MLP neurons of a small language model. Each row is named by its layer, matrix (up: input weights) and neuron, and shows model dimensions 32-287. Each number is 500 + 40 x the weight over its row's rms, rounded and kept within 0 to 999. Numbers have three digits each.
After each neuron's rows, "fires on" lists the tokens most often at its 100 highest values on Wikipedia text that the model never trained on. A number after a token or word is its count.

L2.up2113:380459492452540447510499453458489425447479497577566512433535530400545502544477475485533495469451493508507510506468490477443456497497561445544557479475520582465479522496464583508462487531496524492471494498507493582457474519472486471578521537489531488500465475451497505507494422541473542474559427497455491528499507483534459488506496505475529511475499478588471463442451545539444471509544563523525469514485511474497503495570524501531482612503461456488476489501466445512507572454476497477441466580538463554532457506513511581459431428484509465453500546511479489457491454444485441547520481546516472534474401448475498568500513414488496492550528598508467503459464558640502545495543496490521532494517479557466561470477467506495499478505525501547470510536508510495608503477439494
fires on: "al" 22, " Al" 15, " Val" 11, "\n" 11, "Al" 4

L2.up1511:439515570525464454490524511535520498473477536509522573412509509453548450532476490487486589505496478466467507539452509478539512478452481447436535578486548438490577568527543546523440491487475556478485507513503475590493526486492411498501479498454475577515543465498466536489463445532574471480532569520495479551491486540544471490570540469502493493542486452465471427498541454490497559553557513537472546436517505500442556482462449428566508505533516602488452455474535546469429476530547521517550495506500537516532524462589522418458496485416462470532472517419471466524430506494503543478481490489549586519423519481454517494479512515533495458525516470519498507451540520565461476511533498550558548505547480511468553476520576532415527567534477528434510508483513495539542445499469519
fires on: " that" 54, "What" 5, ":" 5

L2.up520:397537469467495477456510519419481597531519492523470523544493500483557493516471506508447526513518521483580497475519542504549387459427475466504469535549511488478513532483432504472460492555566557479462496453471484476437523545521511499539534586442516474483464484445542443527469508469529492484522499503551498479521524508486456525539544479515495413521499458498489518474501508550522520482485478467522510466494507498490485506501463462474490491456507498462462466480438469541521509475524483512485570557503499462421548450408492569469458470475508504502515529469490457528526431487435495524408499535466456507544522456390535577521443487496495485513455558561449439491487462493570408494579526478563541454495502531479482492530493540526501507467517555501542531497475487442438439506468517
fires on: "1" 19, "0" 14, " the" 10, "3" 9, "2" 7, "4" 6

L2.up809:488493494394487498471534566512497622551440523502479548497521503566530532462527459438501518481509442506504525493514504416560515572478534534461470519482462491542495529529426552499575479472507522588440485511427539421551427471531502577424527489532499475443446414539485538519475460558541518506448500555509475468509478524474481503508500543462509535500537476516465572508424536479512521506544443540538534529497524528472471549548464484483533439540437522477496552497446541413490462487472507484474497510487460510444467545519501527493530527486462446456535501540534562451484445482503511521492462534545539553430515480501480433506478481493528484503555396474540459562534507475503543478546545503526480500467487497532521487527518508490543522475494494498481518478493509550573510562446385
fires on: " |" 40, "er" 6, ";" 6, "ner" 5

L2.up1612:504479531478514523501540438446529530489477398468493537498558495448588467500486500464467476476522509474484492499532536475526458564559434484488609491574420457515527511541447535421439455463506488534478514497532495456504423491480542457516428519483566485505519567539464579562438507515480561538500421513554527573378459530521533467489469422548510495522533443570462482502432470511437503528473493513470508509489500493526445501608540485485489511536465537536510450474521481517500548492503510507526507572496446471499552534530451510461549528442478486520510554448455462478460439518479582547532580519553486456517549449449466506542488499513570547502497485558459471473451454493472533415477424512492543499513528462584540549550479517450549508426501480517451518474501475467504525470450470
fires on: " \"" 39, " as" 8, "'" 7, ":" 5, "\"" 5

L2.up390:542445513479546527455535514521408472515450517472452505518509494470513473465498510466485473491474488541539413454524497583525519564503527508535565519443458530575514480618511481477524488466534473494478509497470524494527481474497467527446476497481538437561545480409530471450503543457542543491502423578453494499506539495483543518466484442522500546493555451454530547570523585459545502518481503480441507526405482533513546478392566486528592442582402534508506483492436515455436437493525505470538501510514524546485528492458493528524627492475499522477627539564539445473487452481491541470512452534502519547562466436464519530509493556471497486437545511487521512451534477544476516522550575533503501496537492567525570498460516516530452475427513511459451506519447477433485569475478545
fires on: ")" 35, "," 23, " |" 11, " and" 9, " (" 6

L2.up935:498449540470499479584523515525586486477473516529502483509484526492538471517544442511538496526513565474539517561479552495555485486506508449516589493498523478585458437526486494493521458515452483512472556553546450448533501507490517479512463552495520487541416463473423479489526512486502601542471485519471536518487518512487442457483477413464532527436500475556554562446466498498531550505478496518561549533486517511483567472456480546493587534555477468460510421474477520424557498528451514500526468498527569494489499561560467516481426494580488472496445521514459448528479483501505488481501526502547576434459568471444467537497547493493556523494417527545462504485502511519466455532439551492521536472524468565456512478530540523429498510442547512523494454494537554531511519478495483
fires on: " of" 15, "ing" 14, " To" 12, " under" 9, " to" 8, "ue" 4

L2.up1442:483579546518505579484561457478503547475465471468514461560548484509473476497511517483476474548496514521485542619553508537504515499426532489544442520459495505511477482476441495540431479514495530517631512516506519524543451539449522431538447520453587477541516475448493518523424479417504518542495492500489511495465463588499491483429488561498504517600470557506457543504461524476506411509446495538557520443462503503518576469575548488533463483547509508537508522512553509492482501526493487440601498464457570505435481493506473528496484482559549466507477496501509517482481502478446460590504421502520457515443573486526535454470486518460563520483513482494547566459568537500495455435480586423502459468453507480430584537464496576513502492502533479461450478487516506467494450429464467
fires on: "i" 14, "mi" 12, " Nu" 10, "o" 9, " Ma" 7, "hi" 6

L2.up633:527440522420525538452504569504472504513416503445517529505510553467516515516517435441493496475488473560448403481541479466511461550510489520580493523544491534493435474523505514408538449472533480522460521530483552454602428528557492516464483509454438484524491506509455474554511511506550472486516449531469463517525483548519497559546523509514497535543506514430477570464525481551481534482495433554520485518488472575492494593445518499503493483549415508391464501450405520446555392456548418508497517482447530475425448515480485530498519530458480509519552413536474500464525518535446539559537499535515555475485490460441471475487527436497437544453493487556513480553532471507462572546572514475466462465471514488454565481522511539460491513480528477463480488516565614574505497492498466
fires on: " |" 65, "," 13, " –" 6

L2.up831:473498534432453476462490519547531490437574533515423497482520594581576456488478502453433487518493477467504460430516504423472464528567498524496530497488569448543533458480508491437500517513550511467495526496479490497428471493480524455550509551468433496507463473414478491596466517474485492579503539533510596548495427503531551449485511460488433459492539526543461519471501515490517525532547517493544455465483490453553551513517474504489490531494579536511514393490471531542480460492502474521514497524511578519524494471555513502532521519485571588477564573517489484520529468521496535514513460500454520552529470581550517447435523522471537555457541496493448583508571505543465511538547499540492546484532423561489458532528487515490521522477467452426432475497454573504435518537530527
fires on: " " 34, " with" 15, " League" 7, " also" 5, " of" 5, " by" 4

L2.up1318:519472406488504443521463514456423499505565464458482461520450535500564545568429506457497537469454487529578530503506470453462446522454459511441474575509567463511509377481491481499507512541524484444450514511472525450517452442517582528540522553466486577463470489490485497516546452582492495537485534540449421474541482534513478464427507487460532452464427499459457523426452502459497550465494483463517628515434500408436509535533524544535492483463440493475536479481503379616530576493524429483503492448477583523460469557420521499483509456502441457466464452495436510504490449484442451512498476488573505472522545553452491518474473514515458490484474504490499478514505489510532521488465531493519521524483536538459520499490524537526421551486477509433452403495466565531476512451476506
fires on: "1" 28, "2" 19, "4" 7, "3" 5, "5" 5

L2.up653:455508430465502561477500540477395535427494469555491593472400554475496518501498503540465486488542594503530513508530447465557504467461522446590529529452482509485552550526525432542552474558563583497454462564445441553426461470482563470415535567545488524479511567505479502508442457537493518478500520527481520480478454534484462504495427493525467471523536443491468448559466530540458533513575506470446468469468521511440509453509504423483499473501473474511467457463438521473466465508459478508454503494490506505480484492530555469482524473560530477496480548550467529514449453467468493511509543499508445548423448463513514493498599488464572504542516490592536474549498463526454483507520509518448515508492496453482551487523518563501514517402548548507525498506489539530508544477502494
fires on: "," 63, "'" 5

L2.up247:540451497460533507470463568502529475510520503520495514472536482488518530484494444454546506471509456558470488551550529522585484521507517538487487568496487484501537499535441506501493510543507462571470527461486540513558542486572528527451454493560495552514493482523498433504503561514455529432543425531513424523450504502534505501422565504505527543480575513533492557502553463524491519496431459425559561527462471520525503548499458497508518536595523515473493467463511548370505462505478468427484489451499476521469507493494516464467472443426562513478489436533483560566538473498463511529541514573518532470470550453475590470482511541433499483496526488527518505526469399468506505477486547511481625492486489465486509486457503505486457542429471456454519558474516543510556502503501529
fires on: "ing" 47, "ating" 6, "ous" 5, "ium" 5

L2.up225:502494514514523467433487545472508462520465488464533487481563486530506507527529507457561467504489480559543487556589471506536527475486522516478477547463436544493534505471493489521480502484470569524498556592510445511521513430517482459492514471526529483483434510525521485514476516513471554428474534479444530529580526571573454550573508549450452521444525456477458525541502534554463477548466507523491532438488455524479524526423478492469534546496524485485419497493552498448457514471506519509575461482504557529542623451551546481509476544506553481506521619480465497524426556454437495452518505471431479457522500456544554533497476466519532558485548513493510481535499492540489474480401446526513488521469524498492488466523462538432432530489539487420555575497566553479502516513510498
fires on: " both" 15, " Or" 11, " either" 9, " with" 7, " *" 6, " also" 4

L2.up1638:510479511491503538469528475541468499479503493438524640489524497503460493484552507463458586539492507568450475534494507475527453447513436543487477566491415492492532546541491460440483430556451482546470525491417536571443479493462558501466451525491533576564507459503485476539543514501540471466513489520414491538503556522525509499506520352445508445526529476488417484549561476551524545600516478541498450548477474514478532575484489489488535525455537525505526511459471480514489463467449509478554546502497554522546458541526589544488506492539509432495495476514496480576551381446432487514526521565492462423444478482465565447500469512479467536539515514444511530503532456539496550541590495545585422544505518509509496522499446514492531521456520485486519509531565500468534440510471520
fires on: "in" 62, "il" 6, "ing" 4

L2.up119:423386502454483484468511499496566472515489510556420550569505481464472523455465514491453512489489476482499413534512516512553493447509482535515521530498560525557431473564519581471497513441521460487469550478511471421491544468488416570549442474442508492548509501472432474521463555525503480495515516496473452505474529445521503444528463463574461526510484468485501532552522510563540506485466456471528492531535473505430457542539513525497468558465492505463499471462534524559454456555546496567496510489486519486390560495504508457532550550545467527502551539461384497528535457505495493464494503553472418501536563532476441492484475479553444482481505568559518544511563450508436540438502480476515496432446454497456466527545568540468487555509445481453506473497509557471553510451453576
fires on: "6" 46, "\n" 9, " Votes" 7, "4" 7, ")" 5, " " 5

L2.up2513:465483541471519469513485535497570502453504519466516576507567500443486460475493512431556530495472515514425494493594577506471519436566516534464503471554517460560453525435526454511386502509504509451483501476525506501559467475476510560458566525502473513544553477439446526521469480547426612497576495504534468509481496607449427509527502415459419456550498488421491462523510432516447421440554503552502526543518539511520561474513443455587509469524566474522519413490483482462492565407516508486510495559503463502490578503502536527463505531525507514544435455507504491479451426489509522498553502528557460584520452457457535488514569516432557455483517424464543509505491496532512482481524492463546582504581538460491516465512547517455527597478473493494523556442535484486500505483435497
fires on: " by" 23, " from" 21, " to" 12, ":" 10, "." 4

L2.up979:433432450506510519434478514542471504495513440515470530534583440509476497444526488466509538550530559522494451478543572504557488468523504427458592514479482534557514500540487518466536501442534526504435559468484478557481461498516463484469470412511473433613469523543500495599528581488539455553542488487509502590484497480532528498546503525534532502513472456565487512509449474527466512526445535517480489516490505518473539495500461441505493518539524567508492525497511576550518378427445534528598517602437565528483521388492464561439458518504560576520535472483486525559518505552557476429486479497529473525562493483487501482518470530529517508444577532484455495545468491513501523503560505535498471501576523485509498469512501586507521481473579525501544461575512539501441501527402555
fires on: "\n" 42, " " 19, "s" 10, " ===" 9, " |" 5, ")" 4

L2.up2274:440453497541516568515567536494505489523532479473506466555569497499447439563565552447549472525563449472473492481516587563481503539511468576501552449568492452506473548484486447553539466452486492529526587497468497530444450508561440516486475498413563453449488489498429501452491479447462561448522502502462454470505520484512531456471502431473507561499479452533485498564514478532519513485512463519519534517502538412498566530511466439545432530598461467449499540436445518537462481493499558497442480467423507523427522502539562480505471498440497500455469533553440537527511498505467513453450449529472467471524584523508500514504556460567501511483443445539499445489535465465502479503452511502565590497461473519457445480558500487424444559446492481496463419525539511516541524501493540
fires on: " of" 18, " Ste" 10, " Se" 9, "Se" 6, "ne" 5, "se" 5

L2.up1245:488568536472520501436513521425463504486570552571496594519487516540521456591487516546555526457506548503472502485516505472499476444542533429549566524508494549512490446570489509492544469511497499521439539507447431561433559463502518466488579501429523445517523485445443466548491492552558523462533482516451479512454535553457469545511481432454518489568527568571456431449515482525455475490504407470467438525438553545467473566481508464493484507467552525502406495463467502475470507445505517585503485493484527572543497456458511510378478536494454566485538515500514506457587490421431534448432580573490453508476528528490456508482509492478531476533538501510502490509517452475504433516495431539478486419453472463500474460584483573487499499496499487552548420502486517544560469461507452
fires on: "," 31, " there" 9, " cases" 7, "ers" 6, " after" 5

L2.up2144:436557486519456491537550488517544548467467485571510474519553532450458463498485414481547501484458500522503500503385506484467413431469441469542560582529514441508543556515458497618477471440508562462452510490509495561507524499478534487568500490485469599494505504524516504658497472436576452423535521451546486407474493532557523518536530432519537520448501454534511471493480559489495518465571487561440507464485527504478456530440536472535484486493581551471435467463477439503506523447502480559541500493545493428518579521491543529502516516561446570531492483468450458448474569492505541502530513511463431487487431491458484536521550500476513487546510460541442488542557459545552466485542449471519464511516519500449447480479563537501541519432454497478507480424562481482491532416490493
fires on: " that" 42, " of" 13, " it" 7, " since" 4, " about" 4, "." 4

L2.up147:468508545467552438484544498514498559496536536585541494470451471523462434491530497491552514538523528501477489453430497497498477526527482524495453520571407532475476464525426556465570493509496534489487499528477462534512535505475542540469437518511530463490490484439444468561508569435444528507533473519511606483510446496517512558481434513588471474541533540583508449533560486520462485479486483502461426516506536507455450485445486462477459485546498520493463447506457518518388500525486470502548456550461493563403474482425586511519494462449518476517581565484487504442462457459396529532443511564417499468438439506451567494472604490493547501523495499575507545544452528513529411478583519543431484444526453522499496486535516476499493514537498500476444501475457511504544458501496502
fires on: "," 99

L2.up2497:457457507462505492513544489489425495423572476494504543520583543519488517544524492504520573516509562515455460531494512479445515553459441443537526490541531534484542498498517532532500467467490630558522519487531474528441473428496538524516543567429508527555494486572577496457515474495457498484530485472486456502512548497526485501531510413427559505445434433554446503481494456561415496531509471527456474515560476459517565512418561475568540502519489472457483544445483474462584496468519483501547474496507528541476521518476516508493494441504507563532541506523426490449468461462487475476536441541514501444497465595502492509508522515508481465509512548537550447499480504466566560479533505548525497532487526521489491498497532477458578508532549435484555368484495481506574515541525499
fires on: "." 50, "I" 7

L2.up400:462500475482514520458471549416521528516558524461569481538560514503486478484447452475554476426509545507544517487522500470541485430465497574481526548508557484564483506492555513554509503441487515557539502493451539483471428426510513515509449598444436490514469451451501499490508520581489498516495452582467527489521477480490533523440473496449512452469516513578423508509476579484473441539563478480486547508482504549497436521551534482509502461557535477486426496515488532532510443544549457524517436545486541510454517601501511467557470523500500457580584467495425539481556507511505440476471534555551490437520563386516531467485530487530527508506533441473432551483490501488540481482499467452507501479487471480436485495460463501516531503505538454547548483463409523534506436517434535
fires on: "8" 20, "," 17, "ga" 11, "2" 10, "9" 6, "7" 6

L2.up2492:458415533410512520489491463578513435515509509480487549472529540481501469476483514501614525536547533536454502562504457514496509489470453548548596446561522453608514491517454465497420479468460468525480532570488498455466533501489481485465486539449554515470564542546443540429508594506517515407503489448519525568480468497512400519445522504525520539551493495543438487502507567501526503467493518461465485496482525548512538505482432381551472473510512432502494441466534538483529472486463438510490542509495561467516553461484504544515464563478463542542523501508515513521574577449496470554579459531453438544528504499520520560479511445527456514474497466444524570538451499473445511458512534488492444398501492436555483490452450491516449523506576545463592500517552490495473579527540505
fires on: " and" 29, " through" 13, " for" 7, " Army" 6, " to" 5, " County" 4

L2.up773:503539462552566554476509491494493516441505460491519496534550530549454493517517511569478538504525502524459520525490460493502515518454507442481532500496534532518468461431476520540483493484465586495614525525510511459505506515541539467516506529522551479519452470422520419552461513486526594503453496470451471516490504439511464531431458488469538515526443439504466575496532531525444442487435498532479471489533557486450549493559441478454515592574559484509497521495417520511509486516529508526547448512426526520456481538534510531518500430525557467517587533489457517548478481479538438483538472509516447498580490505593500495497508464507473528531477463522540429488582494447408484504486496439521492430438482471475528475454483481458531500535501492512498452534508537438479508542468424
fires on: "-" 19, "o" 9, "u" 8, "i" 6, "go" 6, "M" 4

L2.up1706:508434468487523540443548549526523489537529518552490523490501492467545491509524539486471556435481551495538522532453490460527475522439506506491480470444559505572484572538529584617509495411458446494486548523499515449450493540524517454504478557445534487503483463508481515489479537579488488556504456543403498477573533578528494598533435542549452568446441498496483453493517580551492491542407463483541525474501533548570499568492494532501571479535470441470495432473517565432533475514495469530441453467523540477477536473509566569490483508475526466509473552542500600468523476481550474564499555489473542418489467479515430468432498452510511494503471502475520482495493493563512495511521559451516493482510435504391482479527541527494486485481525467526474434523527564535469612485465534
fires on: "ing" 23, " Votes" 14, " of" 7, ")" 6

L2.up721:521474505422556529448458528544482468479456552454553487522454567498513522503581489414539474522526505538502448543529539445544474495533497438520459534470481464514544471586424487472547483490544467561552502532502473441497460481536573488564506515487530521507459509532487546433438491485507500462487501497469383511511511507428427487501502549472491492498520409445414541516507513467496477443482513464456480554518464500512494511495486514544467487593441559460524533477457515445504523551499444435479448545466535543444462542568575525469472437509496509453470433543506528382573530432565496540515459526506553523449442509422497457526499539459490546493520477575557589572483517480518558538523455419503532525507488541525474505578537531502570586535473465495419485554526600488526607488528512
fires on: ";" 41, " |" 28, "BI" 4

L2.up2055:507498523487508525522555525497493498488531446435588532493524565575568455473519510458550565436497446511459473533561519493514481478500453525465556519517510454459514434499475525545516489469596513464465513470512465534502432489463528504500517508469538567515476493530447623544491462512498521500553485485530494539497522590540444528447507607513549480543483479521428475481463542485486466477490492552457533531502490408550480440511514496476463428482485540505473503506541430516472509517431454508439470551483543562460507487454604547511515448494484579525542418470503536533511434480489432509478428454509531482480521497472451454476490512498551460541500443516578541569483481507534478504519531553487462470464451524500524428500492506447460546543514534485493487509558563432505506536537398
fires on: "7" 17, " \"" 17, "9" 8, "5" 6, "3" 5, " Fer" 4

L2.up2110:497533456550520521515496508509408511477523559505445505503557505533457599535505449507459456468502451494510448548526521500560448506474539546529436498560459528515534454510509458445485516457587459557490493485449465603527522506560448525487433484441436535503488448483558381571500480422533509483479467533461500468471487514526543473494446500460463457526602470477493497544549497499528539600466491485510526460527490471512492503542531555497494419564492550518540487454520562463567483486545436470523541469477508480539512569478476500473494494456459469456534522553524460540431469446429564459526498454484483561458485475527532519475461421478497515527512452488498492517577512525504546498523465535532506491466509507523501509491497533463485500413512422478503557503532515493530480527519483
fires on: "-" 33, "in" 24, "ly" 8, "out" 4

L2.up1247:488553552509560462465575530469515508491456462507603520490487479461501500503526437536498507479475520556478475430501553522475455468489544472519523458508425446445530441527480575469511431443529488600452503550498508485485523401430456471523510514485496391545630486492550581466556553497528529444476521545532516516432501548488575503521515471574468535461509584543488595565440443488408477502492516500444552490480499487526482529521533462481506500540511417434506476535511464486552516477520534440468520527534549497492445525549583508518513489495431478508520436459532507543456462443517517511498466557530522457406483529438523523490544549518433547520533485515477475477493519515492526429470501455513510542509522441495469518555484490463474562492499444531450471535506540562469462548473481
fires on: " a" 22, "s" 19, " |" 13, " (" 5, "com" 4, "ner" 4

L2.up2118:403397521422506536411470502387574522507583549520495455591595526476447486490538492440490498553493445519497423468500535541485430510472442414494510552572523521483485535554479511495455469521563481458533589496504512501562487514448459451532483493502546506482499487468469466433476530462485483482477503556462550456585459385495516453511525482529485513462541507521441526553533537578598508525526485485579542465544500542529500551544436455466478495466501485491531538434536464480513495475513512510493473469537476529515497486511561504503532529413555491520570530432423517528560458464435529504526474512417495514541493454469529552478492474516475539520493471533431538500562364436489462489554552531575513520475439452497467463551495496470462501485491561478425513471529544554543478552508498
fires on: " of" 68, " the" 7, " " 5

L2.up2391:448478575464507475566498590447520539463559518495469538532480618481500494488478508496463483533532532508535495463541480562524486479495506431522540543515489538550460529537503496447487484472551623450477498531494444535479526496448545447525500512449541557516553490569507509532446448515418454537501545508455560541474406475510501552444434426515465447469512474617438469468450540536424518488521528616512479483524532487443530498524565436587492477536513501475518544485498462488548437477511465517496497585477511480546506506511559576475465546500551492519518541470405431470519506473490517528458467529487467505569503493477436552497555523510430503524462522565532528479442517457555536541499465479545492487482555542505489452499449486443498450514575583481542520464560502547553459520485501
fires on: "." 57, "," 22, "1" 4

L2.up2087:507447502466532476489528495549480514547474526548418522523512526475502485461513410456549517552552451505484479458507441473524509473551477495591493525479498494535481555566473559524499487488471446447530462445437545460545522569547488524468502519459460543516479496493463523456496627550495462552583503504481501545540524540480498515506577555544500519477508515531511481445564496556488483475519396451496506543505488537526571606447502489546545454553502535465440580491494496462507437431486483497492443436533564468484528469535493535467474481481506572549482437590475520538550544497569551533532511465557517497516523425488486457468460444549511548453495465584439518518437487495498553468514538507533509474434467485501521476484552531454455531459483473370567444521516501517478510477513432
fires on: " that" 22, "," 14, " to" 13, "." 12, " and" 8, ")" 4

L2.up1820:479446443518550498443440509512490467459414515583502476486486491469517468496568448518467450434463567501512436488485514518533485532494515488524527547527548491558470535555513493540585473445587520547497485551541460561415501483444484469460523555501494551491514500481558534548507549467492464485542437521450546527535462503487501498471436483496468488514532537472467444508519518532481435547559446494413456516480571530436502542508416524476450484562516498500516398495449523523509394469499469542448514494483466561444461500546521510525519434453445431502590566514484508477515458459454525487493586561547474468541503421472516566512501439500499482487525503505502545487570455451458495489605503535536487498547469589439496487498514506507615507430463493481458496503528532491508518441471550
fires on: "," 79, ")" 14

L2.up450:521490490544486510553460500532451528437510576516486491541478440495512508500557436463473485512548530514510460571465471555503517455517496496502530529480542517485533597505497514527461464474554560519536469442448472554503464492520485480436520467478473489478525509508504528465499426452525483508506339502501561492511508451500439507517456485551519550502472572487451439454538492489476403516494488460500499550525519541477464456485570465482488527473441567465481441509500518447512479405551440536452516508477554441520510426427492547467502481456506495456474526553409487489500594490462528484540519531485483596470496442490461528506534482489496527466473491478553550534550546463539519435456402530488520507454484621516481474506456558512551487503534549375520489475454552522475516487484488
fires on: "==" 27, "====" 23, "===" 15, " elections" 6, " election" 6, " and" 4

L2.up1755:427577549504515493529541622495477540483464436520468498535462466428613447516447521446543495462558545556399579507533553566556469463553520488523511538421469523536525486498473551498552498510569460542536524470532451431497516498475443515490544519469495499477555481442489479593451517439500560460497537512480510577529380548533569463488512496507464542519513504490502460487541519478553472505485481454451508484496505470475432517509519545579553542532551536500525492508423461496540500483533514532548527538517504465532466533435478553462573467537445559516535511489480466504516529474489530525495532494443477565502519518504587570510545509508498538496559404546528571566466460525565518444534531501522572485455505552496576498450558494451550505495498561498486472477523509489505487433482530
fires on: "s" 55, " " 17, "," 6, "th" 4

L2.up2332:409486495519507563421438604470477516456497510516448512541538553508503442543472565483422512492524536554492518492525505540526467449470510543505457509502503533482459558481451593536518444464506577510508500517491512614510453458507532506489531508481506476522524490558493472506497491552525572434526451576489482486462477481552514558499484454492490553443554554471483518493413470518512457482497489526467512547526526546454543584513483483486468533531534463477467469494475491461498452521477504542481394510532490518516504558508469470509549515532554476459520497526434478516519475456479539487509499530544430484430471513470536490517445441494501481563450524527461507429520444545478517546497524573572555438496515492415558475502496531495480495494532513505518470403497527584531533481414592
fires on: " in" 23, "," 18, " a" 14, "s" 9, "9" 5

L2.up2358:540591578505519563498478451493398505471570522576513536403547500459496467528514451503545467515490551571450470540508519505505502470567494507530569406501461506489507487584503493569503505472537467471517480507496530493528509526516470528531508498550444454569489470436511482562454475478476497472530551530507432586482471504509538544499474494441497481496473566509500431546521425482449526452553510466458474540533497517452496539449496477534531496490555608453487476511504468520492495479542474485504485510523499583604523458477488572450519497538464547502520533504501514433572512391535517499537548525498526452350498453433534522465576453507458546510529448532511529539505546507491478442499517550536511532535527538483468499554454500485554522512444434513423389536552502482481453479552435
fires on: "s" 42, " to" 19, " years" 4

L2.up782:524510541469543489540503480515466487451516527529499533497484511485530546515525455489542460502487520481450452488475410514508416423497470466473463435481514475528500527530494545518560475431502454539478551578534522541525423484501474499539517529504521475538481517537456495446466548516520532512510453500420486470540568567509499498515534495444522504522499522451470561520550536510445477510554484443512447506518573563433565484463503492458551534542483440474517483500443502513518527511533495488447496520523488581485555512607529535503569483471545552505529537525504457443524478480505429444441518559503606460491439474430573511403502496494444551507474519500509561615479540471477585494484500486491471456451465545457541523465529529494489490559552500437483433535498514557502537444585490
fires on: "s" 24, " the" 21, "ing" 13, "e" 5, "y" 5

L2.up468:485538490557512466486485527566559448479544526462491546450522538614442548547576470505507581476494506519539548448506431505512477555596572477475517515502554514519501538548455456545525536476508423561566482552439535531537589541508549501545472521499513558514508437491581463475537538513555501510509484457461495496504503481526503447495519479481438510497525534408500539537468511530489457562548534510583513417449505497489550585500450450556485507545483488514536541447482514500426476507419518512559453535503478541446445514459504503439493444462437588495502536507460454530467464478541537459558504459515477562529502534444498503441578480551505471506436530531498451554463462551505538438523505499545471449523489544501489536541541430460495564451523463447549476474549516482517406506462508
fires on: " in" 34, ";" 7, "cent" 5, "ris" 4, "ping" 4, "ties" 4

L2.up1180:500547491523550538475510464544498461474567493571555533482453549454530489508501583477515463531420532489554532536471516547524446497496490515503538485541496422508516465501520501550497481586515511566472541532499432525510463466470504570421542498481501449508500487526466461577457498539468542493475516498591489522437479539517487477332521448540471483616505459534483550455534458484451509417493566474495532440495550483501534485474544490498429493519466461478499417473498558501497520509480560468484490623559492564456506503503476492519477463520443480516428551485447581480507515471491464515475465554503460508454417475461463567521513448495546487472520505490473525489454469521477466453533523546486542449553537507469594520497527545508450515467474489513519455463507527502494596484506509
fires on: "," 58, "\"" 6, ");" 6, "\"," 6

L2.up2493:467455541552541551483483532475566521467554547477519530596583550451498491473518489462534485611474576479522496587439486538495476480477458496523512498534440583559361495520510557515516491478440552437525546547534502540471539554492524486550453552461484514495468494542510499545476547479466511445456463493531487504551482507534470492480521453510547542547517445444472465497554553523540548457438452510533520461572540526429488462466480488496499570521443464455548501520445488497557487509523519525447478461437526499507505463541548555565487405469473574505577618483419461520461591444515508541560473553513431547533520481558487493556466533524527544522474467525637514520529463481519446484488474492554503434551511511464488496511497486456496513487497462515440463463484513530570530548518468
fires on: " and" 18, " of" 15, " Royal" 7, " other" 5, "/" 5

L2.up16:503526537499466515518451600497489507463579495492437547483467602516538564447500482489489522390473453522477484442538543453570522463526505503538553525527511473528494445555508520551520478529552532495467483581530481490552539451539440457493521494379462531606528534487499544533495519498520509577477550531520472552489487497512483501559471513560405504551510527482510473517495551438509488458527565481492516537529563514513476500544480519523467460472503504523494559529516549529499479484539456503533495551500466509545450518525474582475524504469415570535469494539517477510440484483514528552464415499522594507467468542465435511495555450540448483573604474547538502469479485557488574506513528446504552444505453476514622528504479539512467532486482464429533517456431525424478490451462523
fires on: "-" 30, " series" 8, "5" 7, ":" 5, "ly" 4

L2.up2219:482524471463538471466574542502475496508444517445495493470499582544541495510545478464467456431543500529479516530488516466493482554521506481455437512485489501589503507537449529484522460492599479529480572426517542496533467489479504530511455502552481500442460450449509491447511493472572450498434520483457521522507481441520477555502556470527510605497522524456528620498537550536537506439480557523495502505529569534504472548431579503583518471572400419456530478437430482465539487487551542463501499528596547456495510517485451518528526515527468495504501448553471574507487535510538494467554424559474436546577515533471571551504497474548506559447522463507467525498544435464553559485487470476557572497463493507453441454498460468515508507427558518491453522533468508574507536529492515
fires on: "," 35, " and" 25, ";" 24, ")" 6

L2.up901:491485538515492533493510483569532535498508506513500471523526533551569410476476491456540547544554473490507457526495611510575523528557522529431398500484555545556476485469454490413542440472502454574479499531497487486554496426488523496480465547437460553488489577568407505479551504481497476478503495546457521532480550595496511455488518523563480591548523424481435543495510549506462494450462512491473513503467537588513511514472429439531432508487494538474466480453446480454488457575489499499485451535484425514488501510533514447535524570510485537510504474561512540508533563507522533511508541529491538549508592555475515466513536487504447579455489466485518506547526444538492482516546607441468504538546465494498471576591529503483495545501536462489491541515485521585457559510514591
fires on: " in" 20, " &" 11, " |" 10, "4" 9, "3" 8, "6" 7

L2.up612:448474610473502524446564531483561504503584452484405545570568568520517410541489512423525530553523481458536522559510471517446532496482448548492482554481549467569510484513497468490411476510476534492512555599496421536440483542466449506487482563529481486501477541475512407541407454572447541485483549491555458534439449498515455452443458420548478500461491531522503509449484490524503477502474538486501503470488492476481548483506528457505506525488514541546502523448508447491534449415511527533494464498447516521522486528518499512500463496458501501539497487514479435483492414479485540555525489533546406495554572499552517568548538528455557566501484467462462519508457516542481455439527556518494493392503473494450491489515493497474492539530517465493552539464465504465540477509469542
fires on: "," 18, "–" 15, "|" 9, " by" 7, " of" 7, ":" 5